Weights of a small GPT-style language model, trained from scratch on English Wikipedia: 2 heads of 64, 23.7M parameters.
MLP neurons of a small language model. Each row is named by its layer, matrix (up: input weights; down: output weights) and neuron, and shows model dimensions 128-255. Each number is 128 + 32 x the weight over its row's rms, rounded and kept within 0 to 255. Numbers have three digits each.
A block is one neuron, or neurons of one layer that tend to fire together. After each block is what it responds to, as a language model described it from the Wikipedia text at the highest values.

L11.up2010:130139111162114201039173130156143162170120150148129115174159084124115144103116223124150144148149154123072133092174166136101115156187099094145165144115063081160088121101083056134139143087198084146150070152171113099114064181111151162114159139122079142120163197170143129130125164140195165164112163168162141168127081170150116116138125106157107120157127108134115067137134099117167076147159
L11.down2010:120106084112150135170143178141088085157180139168159069127130166167097156125137114140128063123137155051116139163185136154096123108140120070126101129115126144090169097130126140139132129091057139103167094149190143160076148094119202143108166134123085162123136127168207087148167132172120133149194120174119137140110135152157074033093164124136093106098142153133085119077177093125140111124131
Description: Number-ending digit chunks

L10.up28:090130068206075158146177129052144091115109128067165120112137099115090128119094167101137117140129109168144143066100096187119104146176106079155098107100154118158193095073160149136096150100096121120145177167122110136141122118188096154108142102126159054181073093117118123198127169196138098175113061114118077085166108122148156154113176097116140149132126151181155154142140111118156122102121
L10.down28:119113202084192122105075101200121134150132136190089136087176171120144165119151090167149182164108162121125119130144165085147111107111155140112134143164104103094051121137156116116165140110207173159117133132135145084089130139104173096136074147090096198127199112114115139143128039117120141085122151139146154152115124111142114128132057144131141129123087158073141137093148157166137103132188
L10.up300:113143139100153161096119077194142080186151090127141145136123182140104079127084116173155210135140159152112109158113111142145137145140133096183129121082136105100142147138187132142183138113148104164103163094168111194151146117091203123126146138103148187075133106121124128202083110137162127085117106143085129145154153075147153113083118089156123098146098141109171130123170067123113112137083
L10.down300:117136151105087119165178131156164111139111151093148165110116105158087167128097158143163128139116147157129161149084106167150088105100133138133127169090185100128173077100150133144192109104048092099129136172100167176212090149109159061147103101101180154142168105116100081143100180130156071161110086142120156151156104118094124154100069136121162065080182114114102144156151141149073175153165
L10.up537:161120138105142133114151140118163118174159069083154174112140159169069109144079126082097108172118144179115107175142157118143147150075135068200167098137144112098092171114136138110212149168201137125116174122179119125203109115131185136077118116109121113096096128136113138158188116137117157165070068154114099132165147149132120115120104146105133124131130073158184100136142161095153101126074
L10.down537:098094148150120132121097125161166092115138115131119155145164148141110177110018130156139134143114181143075112127172114199151093163131097148126155149174125110163158163134172153138195107117151114127086141139149121111177080121137148107102127099124171151085139154111120104152141079197155101135080055096122135130152154151099113090121128144137148124101105058117133122123151148058088098162094
L10.up1903:091077091130116175155147173163169061121147126110133090135113101134121134073131140171136158116130179138103122131171196184120122133129136198172087111114146149116137117134130115151145117149148066143094155129106132162142063170111107115140163105118169136088086076113171096140120106162180110194110096129152053162169102140110171097135099114137163140147070126125195157118169125119098083118135
L10.down1903:157092185112102064158136136124144170112113133129231177132101162110112133172131058090158125175128141111113146098157136185124164165151098099145145146218123134102097153067168172127168158164115137082162143160102116114111158129151142124057095137112050122168136180102099149126117185134068105078143085126118147078137106140101099114096123161146162132099168150126078099143174130145152144115104
Description: Start of proper names

L11.up271:068152107081114203138171145124138141163089131132127143131150176200110162110047134074115160111145199144146167161134103152221110125104133141113137164141152150110155099079142117094208152093154131110139153111187178135182154172145178132131173117134135135114121131140177136128133089131156147149076060124102117134157121064149089076128119109093201072117124089170151124109099112105148082105108
L11.down271:105166123114167158140154134139152134090103085107121139084218113092067153120162125169161171155114173130083091112097099165135087117121174081141077134155156092137116141086118176088131075159162075143124148151143149100115108166084176058111087064137159154096137098138135142175090162158115082112097095090101125186178185174163067137135112137137140132137144173085121064125173201078127122149112
Description: Capitalized proper-noun onsets

L12.up558:136084162128168127093083077207129095147106176110150121078134127132100113084150083132121184097160174113108138169118110130136114147120181135147126160097157101113060123119171134171101125145128095099132156132165119171131115144095202098148116073136122155105079111093178086161140128117142093112152109131132194104150130059147067152133131121144124108066144118120126155144190139182155104145107
L12.down558:130082081162088119153158138082091130135124133102158186146086101107163131134123175145192110104152106166133152197125046151202132144170172092167101100146167143185121155113153095097137116125119132155138125109132139090136125104137127105053155162134131162097124125155128158142136149129113118121138082080115119143151168131111217074112139092100157098131138107144093117173082132098134094147152
L12.up936:126058133118180146135203134116126077099121149094136173137137221125049144120078142198138124063167070088098130146125134160151135066067100130111120153088142136130140098096137084137168185100092116148138104150150160123155115098156157081135136067089134177093160111125116107128076152180115111105102090141115115168157141091124137108105077146147155103070130132113196139151156156174135136176114
L12.down936:117156074150108138112094140118051119110082136105155105124111149102185120114134162103150110134178033123134134084104085096088159071119086137141133108129181109190141149113112162138165147132158137179143172203118120097137057127135121048128083103144103185122058075078103097128137154163121100087136121121136134162151124125113067153117039082087133136120135027122115091145097125145118122131117
L12.up1778:054118135166131113151136099116048043125112176107080085155143142164150142083128180142152146142134157121101125150137148154097154141127144105092108087103138156136142148124173142139148069140183094180111167125165149166142125103082154081144124124144175150137097072146134127104144122125106177172084132126097144172175154121194143087124099146125134126128130144134111080132161087139180165109083
L12.down1778:153140091074104170100147073125212190140168134125117157110074129130101114139060095134055109126111094179125140134162091117135075139164116104158100125135131115131096084126131091125080160098072198111095079186075155062121102176137121147117088139113102129160122159077125103174165109132145109113130135117106108033076148110077109126141197111177132110127106125147104169123137181119117068101170
L12.up2002:073175165121100119119124092123123147144102147147135132080156135114060151154136086182161178138127182096121132201123101172068153162118174166088140140109177115124131107100171126130132088174056185103120136139160154153098165100093130105190131134133131175108128115128132147163118170119147139146132090107106141071114124116139120133097081120074099125155139120087128133165119086145135122130136
L12.down2002:172118069142126157121148152139164142118130147073145124147067113138215069144159178044111084136102108176108146060159065136163074070128120107179076154127100150131140124158079168077120184114202052135151168175137132063190128176165170097088162128118118128148067143145121108170157108131070111077129109082115139193115195135126138141152152152144122130096128078119087117143124143139099081157125
Description: Name-initial word pieces

L10.up226:006151158127161179126121121076136054117090134126153115190082181130094073145107130143112148116128081127146148169143157073141155156101146190106095151125081109106131114107115134065169136062147150175120083132097194118095137166125166134119135149133110114134122078141105145180144110155165145140095161207136115097118103130121211136138114121135122166093154070124111066153148187146143117130156
L10.down226:127141105066107136109140146160122174118170057065186176138142171115137156080107154106133110129142144145096122180121127106124186139076154119173131181143084098136133119131127101155150140130161118141116095145136159108089126117164121141179160092113200133103126174073101148000102087167137119093131195101099147113133153099124142137105067091142139182111135157103117092125097065097128119129146
L10.up1128:132151158157120140148087098139185068170155100063105116128087087113171109099125075049172131167091102181126184095191184116107150118104149114105158095110114160143101072153107116134118128119090154106162130106093121173104154139151156089097166133099124121093188133114126114100134123122151144113086121157109193146103068142133146111114127168089140151094109098111117137115176128083194141098135
L10.down1128:091173128160111095152147151189082108157153107144172135121140150129164095084138164134074092160122146159157055177111124088141139134140140122139142081135140036100181124145163075137127150110155132119051126107178086114153149136114154116122145120166105120122104154143065094117113144126099120196093200099105097096119122160136088070143073197141099134151159182168169081151121145128147138143055
L10.up1318:144090129160109162099106160094092161124105141082103063219062146095106124075112103090114149139145086161182125164157094101155132168058090096131121169125151123121075114137083073103163126125150160091172136088161068103120160121129136093118129158116135205094172190163101103126121139116144153106139126186143135147112161130154128114098066139109177111069154073128160102104143114137108114206129
L10.down1318:085130166148129122131105126175159125156128068092063076135108108110109106143110166060182127171089185133116115129148115140198180152144189136171125118126137119125169141132164138159103093131085166129086135163171109157086148131174174137096072151082147113160179123070158066121173083106192143117098170159132162073164087096107077078134094120178069104109094100100146124140136112077146188148136
L10.up1465:114146141134154080087178202110162177134104122139124153163122135126141133189109134142150138156111139123159162104107157130064175111127155108125108173061059111104129146110131116238123114112139127143089165104195159134139093083139122124165091130124170114102144143138135159082143178145141127119105151140109115143149103149119156134092076099127141077132111057068164096125110111087127116111162
L10.down1465:119090171115091106125164097140091144158133122125186170209121175084161111128129134112133112122142080112123120105085069185083115156122167154154053161171148119075127126048088110182118111162175119112145155145085104109136177166184176155164180132139164124081136116125120129112160125132158104209144104156165120086122171143132081048142101139137152111125176159152130103092121147101167137116080
Description: Final digits of numbers